Part of a small language model's weights.
Architecture: LayerNorm before each block, no position embeddings.
Training: 152M tokens, 9278 steps.
MLP neurons of a small language model. Each row is named by its layer, matrix (up: input weights) and neuron, and shows model dimensions 0-63. Each number is 128 + 24 x the weight over its row's rms, rounded and kept within 0 to 255.
After each neuron's rows, "fires after" lists the tokens most often just before its 100 highest values on Wikipedia text that the model never trained on. A number after a token or word is its count.

L3.up602 [174 123 147 156 112 123 129 136 138 120 103 181 145 135  84 150 139 130 113 118 113 167 126 116 134 138 125 155 126 162 100 156 138 117 110 118 124 101 140 126 154 157 126 101 152 178 105 138  93 124 133 140 157 134 102 134 103 118 129 118 102 141 164 123]
fires after: "0" 29, " K" 20, "1" 17, "," 5, "9" 4

L7.up0 [142 100  95 148 127  92 119 199 126 115 109 142 128 112 171 161 108  77 127 154  98 139 134 126 154 176 115 153 164 164 130 129 141 122 121 142 146 130 116 114 136 162 102 145 128 151 112 139 124 145  92 136 112 116 119 112 129 139  88 126 182 152 169 133]
fires after: "9" 21, "8" 15, "0" 13, " the" 6, "th" 6

L12.up305 [ 88 129  79 148 108 148 102 110 145 129 149 141 136 125 124 110 103 131 156 122 137 119 129  98 141 109 154 162 120  99 127 106 121  91 140 129 128 141 149 149 113 125 114 163  61 121 157  83 126 123 130 167 135 129 123 175 129 119 122 125 143 138 114 194]
fires after: "0" 27, "1" 17, "|" 9, "3" 5, "9" 5, " |" 5

L2.up671 [122 100 169 102 167 169 153 135 175 110 129 135 162 136 130  86 120 149 117 151 112 163 106 134 147 125 165 134 185 134 149 156 166  99 128 124 115 109 114 139 106 102 132  99  93 141 102 112 132 145 112 129  83 126 128 124 128 141 130  79 113 143 116 166]
fires after: "6" 16, "0" 13, " over" 11, " Over" 6, "qui" 5, "5" 5

L3.up642 [110 128 136 107 155 122 171 132 177 115 151 133 139 117  95 139 159 168 113 128 136 144 129  97 123 125 135 130 102 104 127 118 151 141 120 136 134 131 178  99 165 123 121 100 171 109  96 135 132 129 121 158 104 134 143 145 155 123  88 114 126  91 103 125]
fires after: "==" 38, " ==" 16, "F" 4

L3.up276 [139 143 140 164 148 137 156 121 154  80 117 189  61 123  68 154 120 164 124 172 123 158 125 106 110 149 140 132 120 133 121 128  55 121 124 114 143 124 156 128 123 121 121 131 128 122 136 130  73 152 104 134  79 128 119  85 125 117 152 104 106 130 177 152]
fires after: "===" 46, "==" 16, " ===" 11, "---|---|---|---|" 10, ":" 6, "====" 4

L2.up230 [110 139 130  94 156 106 136 156 108  86 129 158 164 109 125 130 149 155 134 113 119 124 129 115 146 120  57 144 110 124 131 108 105 120 126 117 171 111 189 137 153 106 104 103 159 126 110  93 142 148 121 102 151 105 119 159  85 124 140  99 113 104 121 119]
fires after: " of" 41, " c" 14, "C" 10, " F" 8, "B" 4

L2.up158 [119 154 102 112 137  84 102 129 170 117 109  91 139  79  76 151  89 124 135 125 103 138 158  98 144 140 145 136 146 137 131 126 112 101 128 151 134 148 123 115 147 137 158  99 164 150 144 127 125 136 141 131 117 110 152 106 102 121 102 109 108 179 103 111]
fires after: "0" 66, " Te" 6

L3.up684 [100 103  88 140 118 100 140 159  58 100 152 194 137 106  88 133 128 111 125 116 127 122 155  97 118 117 125 122 116 154 140 121 142 107 160 113 104  98 125 146 164 123 129 117 140 110 141  91 149 110 145 112 127 150 147 126 133 107 113 126 141 159 105 107]
fires after: " the" 43, " from" 9, " to" 7, " of" 6, " at" 4

L6.up503 [128 121 110 137 120  95 139 143 128 119 170 158 134 138 122 115 117 112 137 153 101 139 139 143  87  85 122 109 167 142 156 135 134 138  99 156 146 167 122 111 129 127 129 126 189 112 144 158  99  94 111 110 101 114 116 144 131 109  99 141 123 155 114 138]
fires after: " October" 14, " June" 12, " December" 11, " March" 10, " February" 7, " November" 7

L7.up146 [101 136 130  95 137 139 124 192 153 121 165 149 129 100 164 158  88 166 129 142 156 154 178 107 110 113 128 147 120 157 107 156 128 156 105 122 165 117  83 113 120  87 114 106 133  82  60 148 144 137 140 120  97 134 107 116 126 166 121 126 109 121 124 113]
fires after: " |" 61, "0" 5, "9" 4, "4" 4, "." 4

L3.up724 [106 118  93 137 121 115 130 119 129 105 115 127 143 158  99 126  71 149 134 134  90 136 159 154 148 160  74 132 111 109 185 158 135 131 128 128 136 159 134 111 134 141 135 139  95 115  91  94 132 101 102 187 129 135 135 150 150 161 122 105 124 136 122 102]
fires after: "0" 20, "9" 8, "8" 7, "3" 6, " b" 6, "B" 5

L2.up615 [122  96  68 131  99 113 158 145 166 152 171 140 159 147 141 116 145 158 115 124 151 104 117 132 125 112 132 152 125 112 108 129 105 135 107 126 126 132 179 118 100 125 101  86 124 152  89 172 139 114 123 139 135 112 109 115 145 154 127 119 149 126 111  98]
fires after: " |" 52, "." 14, ")" 5

L5.up328 [139 112  91 107 155  87 141  98 127 148 155 122 146 109 145 163  83 145 156 143 175 124 154 137 116  83 137 157 100 105 108 119 110 144 133 180 112 133 107 110 113 118 144 134 132 133 134 135 125 137 130  90 122 109 107 103 148 123 143 127 128 131 134 159]
fires after: "\n" 34, "|" 10, "|---|---|" 9, "mba" 8, " the" 7, " mi" 4

L6.up388 [144 174  92 167 134 139 129 150 117 114 134 141 135 154  64 159 115 125 143 154 145 112  80 143  71 110 166 125 144 129 149 100 131 132 103 135 131 131 156 107 132 131 158 121 137 125 100 160 110 165 104 119 118 124 130  97 118 144  78 142  69 124 114 143]
fires after: "==" 23, " ===" 15, "===" 14, "\n" 14

L6.up276 [134  65 159 125 150 137 111 105  96 133 122 150 116 121 120 137 123 163 109 111  90 114 111  76  98  76 137 121 129 130 129 157 105 116 138 120 108 129  99 106 117 148 144 117 134 131 121 186 152 160 133 115 134 113 109  99 128 149 113 116 132  84 148 101]
fires after: "1" 39, "0" 18, "9" 8, " C" 6, " |" 5

L5.up745 [141 138 138 130  70 142  88 133 109 106 144 111 165  95 159 121 117  71 123 179  83 127 138 125 145 149 139 122  94 127 173 103  65 117 127  82 162 155 145 125  83 155 124 123 122 105 107 143 136 120 140  89 128 123  95 106  52 107 145 104 122 137 100 114]
fires after: " a" 31, " A" 11, "A" 5, " an" 4, "op" 4, " Pa" 4

L7.up264 [161 129 109  95 102 114 135 157 156 148 113 176 153 132 108 165  99 123 112 142 104  96 111 103 146 153 139 109 131  94 115 123 163  76 111  96 131 163 144  91 107 147 131 125 180 129 124 119  91 124 151 135  82 115 129  81  99 115 106 133 140 118 127  99]
fires after: "0" 49, " (" 4

L11.up244 [140 132 154 119 172  98 164 153 150 161 172 121 119  55 114 144 146 128 128 149 104 140 108 151  82 132 110 120 130 107 158 163  97 127  81 156 121  95 137 152 147 112  73 124 113 136 125 141  83 122  78  89 168 118 168 101 113 132 128 142 149 146  81 155]
fires after: " |" 81, "---|---|---|---|" 13, " dis" 4

L3.up177 [126 146  73 112 151 172 121 144 152 183 169 153 104 125 133 113 182 124 125 162 113 123 157 165 149 159 141 177 119 128 155 180 130 109 104 124 106  89  92 101 167  85 130 118 133 157 112 101 140 132  97 132 125 110 118 164 122 106  97 124  81 126 130 158]
fires after: "4" 18, "5" 15, "3" 9, "0" 7, "6" 7, " one" 6

L3.up77 [119 119 141  99 120 106 158 105 115 108 175 150 123 126 108 123 131 176 126 152 144 199  80 129  97 134 124 134 133 112  63 125  88 137 151 153 110 130 106 134  99 141 161 155 137 118 139 105 120 118 186  94  96 142 111 123 142 154 141 154 110 145 142 108]
fires after: "\n" 82, " one" 7

L8.up380 [114 110 124 199  83 105 170 121 130 133  76 141 123  98 145 156 108 157 128 146 113 146 126 127 129 114 105  78 184  93 129  59  92 113 107 123 157 148 152 105  92 103 132  84 174 117 126 129 147 130 157 133 107 142 109 100 109 132  96 110 167 159 137 147]
fires after: "1" 70, " one" 8

L2.up604 [ 99 132 113 164 108 149 156 168 106 143 154 111  84  87 115 135 141 125 133 141 147 106 120  82 142  78 163 135 128 126 116 131 111 111 154 143 122 158 122 137 125 129 104 143 120 126 132 155 110 152 137 158  88 139  83 114 151 124 142 112 109 172 157 115]
fires after: " |" 29, "|---|---|" 14, "---|---|---|---|" 9, " " 7, "al" 6, "|---|" 5

L3.up10 [135  98 104 132 145 178  79 130 138 190 131 116 123 129 139 114 171 104 138 146 109 121 154 120 116 143 129 137 110 139  90 121 105 117 133 142 153 140 173 141 113 135 102  95 110 117 119 170 150 162 102 120 136 150 141  77 143 138  97  89 128 148 118 179]
fires after: " Do" 17, " D" 15, " co" 11, "D" 8, " C" 7, " Co" 6

L6.up528 [145 115  91 163 147  95 132 146 161 124 152 125 113 115  93 131 118 183 122 127 109 123 144 129 102 111 119 120 125  95 112 120 103 144 127 132 136 120 127 107 104 132 112  49 131  95 139 123 165  96  82 114 129 136 104 118 120 140 125  79 116 158 114 109]
fires after: "==" 34, "===" 26, " ==" 9, " ===" 7

L12.up595 [156 154 148 173 111  87  98 102 135 141 135 130  87  89 127 146  98 121  95 124  92 100 157 139 152  90 114 157 144 109 162 180  94 139 116 119 115 157  96 161 104 119 142 123  78 184 114 124 149 133 164 133 115 135 138 119 153 142 128 153 136 124 196  97]
fires after: "2" 17, "4" 13, "5" 12, "8" 9, "6" 7

L2.up207 [131 133 112 145 114 172 149 160 133 130 121 127 184  87 112 113  85 137 138 119 147 113 136  87 147 122 160 161 138 141  99 136 106 147 119 142  79 145 129 149 100 155 157 122 119 163 117 132  84 144 161 132 164 123 122 143 130 135 117 153 145 114  68 113]
fires after: "0" 44, "9" 13, "–" 11, "mar" 7, "di" 5, "fra" 4

L2.up182 [113 122 115  91 155 115 130 121 130 151 118 157 126  95 159 137 117 152  77 155 110 137 137 138 103 128 109 178 143  74  81 134 136 125 115 126 131 134 121 150 163 138 143 136  92 133 150 157 128  82 123 115 117 147 121 153 151 126 123 119  91 132 130  98]
fires after: " " 52, " of" 20, " in" 5, "," 5

L8.up202 [143 101 151 159 146 134 102 149 142  83 157 144 145 169 147  99 141 115 150 128 133 148  64 140 147 160 160 156 101 116 128 150 135 127 117 146 144 120 112  90  93 109  95 109  91 142 144 150 142 127 156 143 135 179  99 125 103 138 107 145 159 144 117 104]
fires after: "9" 24, "0" 17, "–" 13, "1" 11, " " 10, "|" 7

L2.up382 [124 140 177 139 136 133 154 109 143 132  78 127 121 136 132 115 126 126  96 122 163 122 107 132 134 158 110  89 156 158 123  89 117 154 132 144 117 144 110 100 147 167 106 117 161 122  96 119 150  99 121 178 129 148 158 157 150 162 115 145 126 123 114 117]
fires after: "Th" 17, "th" 12, "W" 11, " He" 8, "He" 6, " Y" 5

L11.up324 [158  60 135  93 132 130 112 129 127  97 116 124 145 148 183 137 117 122  74 122 128 119 129 120 138 106 116 144 137 133  79 137  95 127 156 158 150 133 118 140 117 116 149 107  97 129 127 119 135 110 106  95 110 138 164 132 111 128 111 147 133 106 129 122]
fires after: "0" 36, "1" 28, " " 13, "–" 8, "9" 7

L8.up725 [119 168 132 159  90 128 158 114 149 178 132 130 151 102 164  87 126  80 132 157 115 131 136 161 112 117 128 142 151 100 139 154 120 143 106 110 173 116 142 146 126 129 110 118 119 129 140 105 133  84 108 154 166 105 106 107  98 161 112  87 154 145 141 114]
fires after: " " 44, "1" 17, "2" 7, "0" 4

L3.up343 [132  95 179 139 124 101 122 180 136  96 142 116 144  96 132  88 112 113  75 124 122 132 157  82 122 164 118 145 120 116 102 129 130 133 105 102 101 126 140 154 162 138  84 110  78  89 146  60 145 131 155 156 130 119 127 128 106 146  66 144 123 166 116 138]
fires after: " " 63, " be" 7, " re" 5, " W" 4

L2.up727 [103 130 121 116 109 172 151 137 133 115 154 152 146 109 129 129 122 139 109 159 100  95 142  96 115 154 142 119 126  98 110 145 124 129 131 127 115  89 117 158 149 120 111 148 104 106 139 113 114 103 122 149 108 124 141  65 181 133 140  72 109 159 126  92]
fires after: " con" 19, "-" 13, "au" 10, " re" 6, "ap" 5, " " 5

L2.up596 [124 127  91 131 141 122 109 121  86 106 110 148 150 114 158 147 107 125 133 108 138  73 133 133 145 159 121  91 121 117  99 140 123 108 106 148 152 165 159 133 117 144 144 145 153 104 140 182 162 103 148 121  96 126 123 126  95 130 112 143  58 128 150  82]
fires after: " In" 24, " " 19, "In" 17, "-" 10, "=" 4

L6.up659 [ 93 138 125 107 106 112  97 101  98  65 130 168 177  91 181 136 108 144 133 124 138 101 105  74 126 139 110 129 107 148 144 175 139 105 116 149 116 155 145 120 110 117 140 132 147 140 121 123 173 151 103 140 108 165 137 128 137 114  78 128 156 108 126  81]
fires after: "0" 36, "1" 16, "–" 13, " " 7, " a" 4, "9" 4

L2.up549 [152 101 119 130 116 109 134 134 125 117 152 112 125  70 140 138 161 119 109 147 139 142 116 149 130 126 151 134 117 116 133 139 137 182  92 159 123 138  98 150 143 151 132 173 147 111 126 169 102 128 104 154 109 150 124  86 148 132 145 169 140  83  85  78]
fires after: "s" 42, " Sp" 8, "n" 7, " dis" 4

L6.up679 [112 118 124 137 130 119 115 139 170 104 137 169 126 109  92  88 120 150 131 115 112 116 152 116  92 147 127 138 118 163 114 136 110 102 183 135 147  74 141 100  87 123 107 103 156 116 141 120 114 106 151 117 145 173 116 130 112 156 160  77 179  92 151 146]
fires after: " an" 25, " a" 22, " " 13, "s" 5, " population" 4

L6.up485 [ 89 102 126  91 139 133 100 146  86 100 121 151  90 134 130 151 123 105 123 169 165  96 135 105 119 115 149 212 162 126 153 136  96 152 122 120 139 130 121 130 105  96 125 111 119 135  87 136 134 122 137 146  82  51 100 133 153 129 182 124 110 117 113 155]
fires after: " |" 34, "0" 14, "9" 8, "4" 6, "7" 5, "1" 5

L2.up22 [128 149 111 105 155  85 131 134 126 122 157 200 133 109 174 115 123 148 143  97  90 147 140 136  98 158 117 166 119 107 107 160  94 166 136 139 141  89 141 167 170 135 125 151 159  82 144  94 164 109 135 136 121 122 107 155 110  92 142 148 102 152 141 138]
fires after: " of" 33, "C" 14, " C" 14, " L" 4, "P" 4

L6.up125 [156 118 130 130  72 152 129  91 167 110 154 137 129 118 129 109 140 119 144 126 133 129 142 126 101 139 104 146 133 115 123  92 131 122 100  45 150 104 156 104  82 164 132 111  95 113 124 182 127 119 154 155 115 135 109 106  97 117 123 150 122 146  62 146]
fires after: "\n" 35, ")" 9, " an" 7, " a" 6, "2" 6

L3.up227 [136 119 133 135 144 127 142 144 121 131 163 143 139 123 167 135  95 101 108 121 151 110  98 171 128 171 129 132 160  78  88 134 112 147 131 124 151 134 119 130 129 107 136 118 134 133 106  77 161 163 122 157  97 129 174 114 120 201 168 149 132 169 115 116]
fires after: "s" 52, "%" 10, " goals" 4

L3.up365 [123 148 145 129 134 136 132 131 110 151 182 125 121 161 146 121 102 136 158 140 121 131 116 104  74 128 149 134 102 106 116 133  94 132 145 112 146 128 132 155 136 107 114 145 118 105 160 151 146 183 152 119  64 153 112 103 130 143 104 127 157 130 135 128]
fires after: " |" 43, "0" 12, "2" 9, "4" 7, "9" 6

L2.up114 [143 118 138 143  93 115 165 132 108 134 167 156  98 110  95 100 109 148 114 106 158 114  90 159 105 141 179 151 156 164 153 103  98 118  86 131  95 148 116 147 103 155 155  97 148 168 116 105 153 116 138 153 107 145  95 117 114 163 124 134 135 147 134 105]
fires after: "cre" 16, "de" 13, " Le" 12, " at" 5, " (" 5, " Kar" 4

L2.up607 [124 116 142 100 100 121 104 129  93 147 104 172 142 103 136 113 186 120 102 134 119 136 143 164 117 168  87 120 129 140 140 101 173 171 134  97 127 103 128 157 131 126 138 103 154 144 179 115 148 120 132 111 124 216 126 143 138 147 144 108  94 113  94  91]
fires after: " in" 65, " at" 8, " to" 6, " de" 5, " In" 5

L3.up678 [154 142 150 139  90 141 121 132 113 104  77 112 116 154  89 146 139 120  97 150 117 180 123  93 171 147 136 121 118 101 134  96 142 139 102 135 157 116 153 119 122 152 112 127 129 142  82 127 175 128 114 150 111 109 126 127 120 149 103 152 142 104 134 158]
fires after: "9" 42, "0" 18, "1" 12

L8.up260 [131 147 104 157 165  86 122 134 161 116 127 120 119 160  89 100 128 151 116 118 108 137 166 152 104 116 148 135 122 125 141 153 126 116 104 101  89 146 137 119 142 165 118 120 132  97 158 170 118 106 149 123 121 120 118 126 174 105 152 142 167 117 115 136]
fires after: "0" 30, "9" 22, "|" 12, "1" 6, "–" 6, " |" 5

L2.up90 [128 141 117 150 122  79 127 136 130 129 124 108 140 114 139 168 140  83  82 134 117 151 141 179 134 122 137 127 155 140 144 115 112 142 122 163 115 126 124 135 124 114 142  73 157 121 125  96 118 127 118 136 188 135 170 142 127 132 148 146 124 176 138 125]
fires after: "1" 99

L11.up330 [150  86 156 100  75 109 107 139 100 131 107 159 124 134 139 135 135 123 104 138 156 159 129 120 123 139 134 127 108 105 102 146 143 145 106 157 154 124  90 157  93 149 128 146 165 113 138 108 129 150 138 171  85 104 127 158 112 131 161 119 121 133 123 160]
fires after: " in" 31, "In" 22, " In" 18, "," 5

L6.up723 [130  85 151 125 108  92 107 135 125 108 128 126 153 121 155 105 133  79 159 134 129  91 144 115 147 147 149 154 132 180 123 137 103  85 164 140 142 136  95 116 107 148 146 111 121  99 180 132 158 143 170 154  62 100 161 146 133 137 138  92  90 107 127 136]
fires after: "2" 34, " In" 11, " in" 7, " at" 6, " Dur" 6, " " 6

L2.up369 [134 100 133 117 143 115 124 124 131 109 135 138 117 141 143 172 184 122 125 174 155 113 175 121 116 120 133 169 125 100 101 129 172 145 107 143 111 129 126 118  98 129 147 195 122 172 124 150 137 141 103 137 117 200  96 127 129 124 131 110  98 160 153 128]
fires after: " in" 30, "1" 17, " of" 9, "|" 7, " at" 5, "2" 4

L8.up145 [118 101 119 115 140 135 141 148 140 110 128 116 143 111 134 126 106 194 115 115 142 130 136 109 135 120 132 128 141 124 116 105 122 141 112 165 103 140 152 123  73 127 169  84 162 150  83 120 127 172 148 140  89 108 110 129 161 108 104 155 109 124  87 115]
fires after: "\n" 29, " the" 18, " in" 11, " to" 6, " at" 4

L2.up362 [ 97 138  92  85 118 141 157 138  96 118 140 111 122 122 156  80 102 137 114 128 142  81 116 151 121  82  98 125 136 100 120 171 141 122  74  96 142 156 133 132 110 120 131 110 116 190 100  84  93 125 123 154 135 118 121 149 128 155 165 133 133 105 142 100]
fires after: "V" 17, " V" 15, " the" 11, " Ja" 9, "." 5, " C" 4

L3.up438 [ 89 148 138 165 123 108 100 107 143 154 107 179 130 157 128 146 137  96 147 119  80 106 127 122 127 146  99 120 137 154 133 105 128 103 162 136  80 146 127 111  73 149 104 114 134 155 131  94 145 140 112 138 125 143 115 116  87 151  75 179 143 133 152 104]
fires after: " the" 38, " The" 17, " A" 16, " " 5

L3.up753 [ 98 114 115 120 112 167  95 203 126 118 131 155 128  97 103  82 147 111 125 166 118 126 143 120 117 148  98 141 120  71 116 124 145 127 152 147 100 136 142 131 151 136 133 127 153 139 113 135 109 148 141 145 145 126  83 137  73 137 167 143 177 149 118 151]
fires after: " the" 21, " a" 11, "A" 7, "\\" 6, " C" 6, " Bo" 4

L3.up507 [ 90 127 165 121  68 125 117 118 108 176 156 113 105 114 138 149 157 127 155  83 135 137 149 151 104 127 134 132 147 146 126 143  97 161 121 116 168 134 125 144 159 100 151 115 153  72 144 141 143 151  56 156 129 139 147 104  96 140 105 120 164 156 120 116]
fires after: "D" 31, " D" 22, "ed" 4, "ch" 4

L2.up459 [106 132 138 125 119  98 147  98 187 171 114  83 127 115 123 159 129 155 133 182 100 139  91 126 108 147 120 111 112  96 114 164 115 129 119  97 131 162 104 150 100  82 129 137 161 104 128 131 107  98 131 117 118 177 156 112  87 156 174 184  92 148 147 142]
fires after: " " 61, " |" 35

L3.up561 [166 177  84 125  92 131 132 123 168 112 130 180 153  96 121 140 144 106  73 141  89 113 171 101 115 117 173 115 129 170 167  91 110 111 139 100 148 124 158 125 157 107  99 144  69 126 130 106  88 138 129  89 130 127  81 174 120 139 144 122 122 124 113 141]
fires after: " the" 21, " a" 9, " an" 7, " Gu" 7, "al" 5, " The" 4

L5.up281 [ 98 116 118  93 127 171  99 108 116 127 164 148 140  80 110 122 151 179 128 114 113 137 146 155 138 187 159 152 172 106 162 144 102  83 124 128 188 123 151 136  79 155 149 125 137  83 129 136 136 126  98 100 110 104 146 113 160 108 138 106 106 184 140 131]
fires after: " the" 25, " =" 25, "'" 9, " a" 5

L2.up634 [169 120 134 153 113 128 131 118 110 148 133 152 128 123  90 148 117 103 128 162 156 130 162 143  79 150 121 118 110  78 117 115 120  95 121 129 142 116 141 153 160 141 101 138 124 127  99 112 114 123 162 134 120 108 133  97  78 141 137 122 144 161 106 145]
fires after: "s" 46, "es" 7

L7.up135 [130 103 105 136 156 126  63 134 138  94 171 182 103 129 127 115 134 134 126 102 137 165 119 121 135 177 162 123 106 130  90 183  97 134 156 105 120 111 103 115 130 125 162 121 123 141 124 192 135 138 111 158 145 134 121 141 103 132 138 124 105 159 133  97]
fires after: " of" 16, " was" 15, " the" 12, " became" 8, " is" 8, " been" 4

L8.up342 [134 106  85 162  90  77 137 141 126 131 120 108 128 115 109 116 107 130 133 173 189 145 155 123 135 142 160 106 102 126 125 134  88 131 156 116 141 111 113 163 100 120 147 136 153 118 143 113 113 135 136 171 117 103 123 155  97 136 104 140 139 122 122  87]
fires after: "–" 26, "1" 20, "9" 9, "4" 6, "3" 4, "0" 4

L3.up270 [113 116  93 131  89 111 120 140 117 141 137 112 141 118 147 128 119 149 155 136 152 119 107 127 124 118 127 123  95 191 149 152 124 144 119 146 120 142 180 170 103  99 131 124 140 161 128 141  95 105 100 118 107 144 108 118 158 152 106 121 116 148 128 108]
fires after: "-" 38, " Mar" 7, "–" 6, "mar" 5

L6.up364 [146 168 137 123 145 156 119  94 155  73 110 174 129 138 113 158 168  95 122  99 141 138 143 145  77 155 117 136 106 154  95 130 134 106 173 115 108 137 140 132 121  96 117  97 122 150 129 107 129 120 162 114 117 159  84 148 127 122 109 128 139 154 117  86]
fires after: " a" 30, " A" 10, " an" 7, " be" 6

L2.up571 [124  91 155 123 140 136 139 121 157  78 146 116 114 156 118 123 138 117 142 137 153 104 139 162 131 144 123 161 134 125 158 167 106 101 183 146 100 143 145 117 183 155 118 172 173 130 131 116  71 156 131 109  97 118 131  93 138 121 153 110 152 110  97 124]
fires after: " and" 15, " El" 14, " Man" 7, "B" 7, " V" 6, " Al" 4

L5.up653 [113 116 140  88 151  76 103  96 159  92 122 160 150  91 149 123  99 147 109 132 117 121 143 129 140 126 133 179 156 119  66 146 125 107 178 141 109 139 122 121 118 131 128 111 123 175 107 127 126 174 128 137 154 153  84 137 177 142 127 122 112 124  87 155]
fires after: "–" 50, " of" 15, " L" 5

L2.up350 [143 104 106 186 140  91 103 121 140 162 144 157 123 152 104 102 116  92 129  97 142 104 140 121 178 130 114 141 137  90 135 157 126  99  99 148 174 152 128 143 141 141 107  82 140  76 128 125 144 104 152 142 142 139 120 157  70 131 142 153 143 157  96 170]
fires after: "s" 39, " that" 5, " they" 4, "bre" 4

L2.up179 [118 107 151 102 130 105  94  95 154 128 158 189  89 137  94 172 111 149  99 123  98 125 136 135 107 130 105 136 140 119  64 141  94 119 113 173 134 159  84 125 100 114 145  89 122 114  99 113 130 115 106 103 143 142 129 135 101  87 145 156 140 138 132 115]
fires after: "0" 20, " Pa" 14, " G" 11, "G" 7, "." 4, "P" 4

L3.up59 [113 130 147 119 134 104 119 139  96 142 148 113 131 118 134 152 150 105 126 151  87 145 162 125 124 146 146 132 134 104 122 138 106  96  90 173 152 134 169 145 167 120 100 159 106  63 118 120 111 124 160 141 126 153 115  81  92 106 125 124 110 148 167 133]
fires after: " C" 19, "C" 16, "2" 10, " B" 5, " c" 4, "T" 4

L5.up228 [121 119 124 134 126 110  99 120 163 108 116 145 100 137 132 158 108  97 135 125 145 219 121 129 122 120 143 102  90 174 126 130 104 156 135 138 158  97 177 107 146 133 141  96 163 118  79 105 124  85 129 122 115 111 110  98 131 111 136 169 120 154 130 126]
fires after: "s" 19, "," 14, "w" 9, "0" 6, "S" 4, " B" 4

L2.up40 [136 150 130 178 159 162 110 120 142 138 188 140 185 114 136 130 140 107 103 164 120 157 155 110 105 151 165  93 116 122 122 164 120  79 100 166  83 133  97 109 134 131  99  89 114 123 118 113 152 134 132 152 116 159 139 134 110 128 109 123 141  90  94 112]
fires after: "s" 20, " re" 8, "W" 8, "ru" 7, " ex" 7, " not" 6

L2.up560 [ 95  96 105  91 122  79 102 152 145 149 122 166 109 111  90 122 127 103 107  80 110 109 138 132 169 118 114 136 100 142 125  95 131 121 143 160 126 105 134 130 138 109 130 129 115 125 159 142  80 114 112 155 122 168 114 149 114 141 129 159 141 137 132 101]
fires after: " the" 49, " The" 8, "The" 7

L7.up651 [137 120 109 101 145  89 134 102 133  95 122  99 136 117 153 135 130 110 167 149 126 128 152 156 116 123 100 141 108 157 108 183 123 134 121 148 119 129 129 179 151 116 153 139 126  78 108 153 123 154 109 133 132 127 143  67 116 157 135 135 120 108 123 160]
fires after: "0" 14, "–" 12, "4" 11, "3" 8, "5" 7, "1" 7

L5.up237 [ 93 156  86 100 136 141 166 173 107 110 160 100 111 165 113 146  85 132 131 151 114 126 120 120 113  89 159 161 132 132 121 142 121 186 114 118 152 127 109 131  85  77  97 129 150 110 104 111 140 122 137 139 128 104 126 130 143 153 151 138 112 136 109 129]
fires after: " |" 52, " " 15, "1" 13, "2" 6, "5" 4

L8.up477 [174 104 132 114 112 108 118 107 115 124  79 137  93 133 160 117 123 133 130 150 169 128 151 151  94 100 150 165 131 176  96 138 134 125 162 185 146 179 112 111 160  87 114 159 137 108  97 109 156 135 117 117  79 117 110 155 110 149 120 164 142 118 165 126]
fires after: "0" 15, "4" 10, "5" 10, "3" 9, "9" 9

L5.up40 [147 135 115 111 112 147 139 124 158 117 149 150 109 146 103  82 123 104 102 107 103 112 141  94 122 122 104 113 145  98 109 168 110 150 113 122 108 136 144 171 126 115 109  98 112 140 110 162 151 126 148 173 127 136 121 137 125 134 118 127  95 153 119 130]
fires after: "." 46, " " 12, "$" 4

L7.up625 [106 110 120 123 145 124  95 161 117 155 153 110 139 130  76 120 115 147 108 111 157 126 117 155 136 113 147 131 170 126 146 138  89 148 129 161 119 136  91  55 139 105 138 126 130  84 128 157  78 101 121 156 146 141 171  92 140 119 113 121 106 128 148  93]
fires after: "\n" 50, " was" 7, "," 6

L3.up237 [146 101 158 156 144 139 161 104 122 156 163 142  96 117 150 132 118 169 147 143 138 100 148 127 115 138 158 146 105  83 113 149 179  99 114 144 157 127 149 150 114 125 122 150 129  96 121 194 119 133  91 124 141 162 150 134 114 125 145  97 121  85 137 100]
fires after: " " 52, "di" 5, "-" 4, " |" 4

L8.up209 [123 120  99 116 161  70 142  92 118 144 143  99  96 155 119 117 154 136 177 124 137  92 146 129 141 147 176 134 135  97 127 119 104 144 132 147 141 116  97 168 133 145 147 143 163  77  96 114 115 118 134 118 116 152  89 131 130 108 112 157 168 122 171 114]
fires after: "2" 17, "1" 15, "4" 10, "–" 7, " #" 6

L3.up158 [ 88 152 139 109 119 149  91 132  95 106 140 129 131 154 111  89 109 131 118 126  83 115 112 134 157 149 122 142  63  88 136 110 108 161 128 138 125 128 154 182 118 158 145  99 159 135 120 131 127 122 163  78 137  79  86 117 124 153 110 146 140 137  95 127]
fires after: " " 47, " G" 6, " of" 5, "P" 4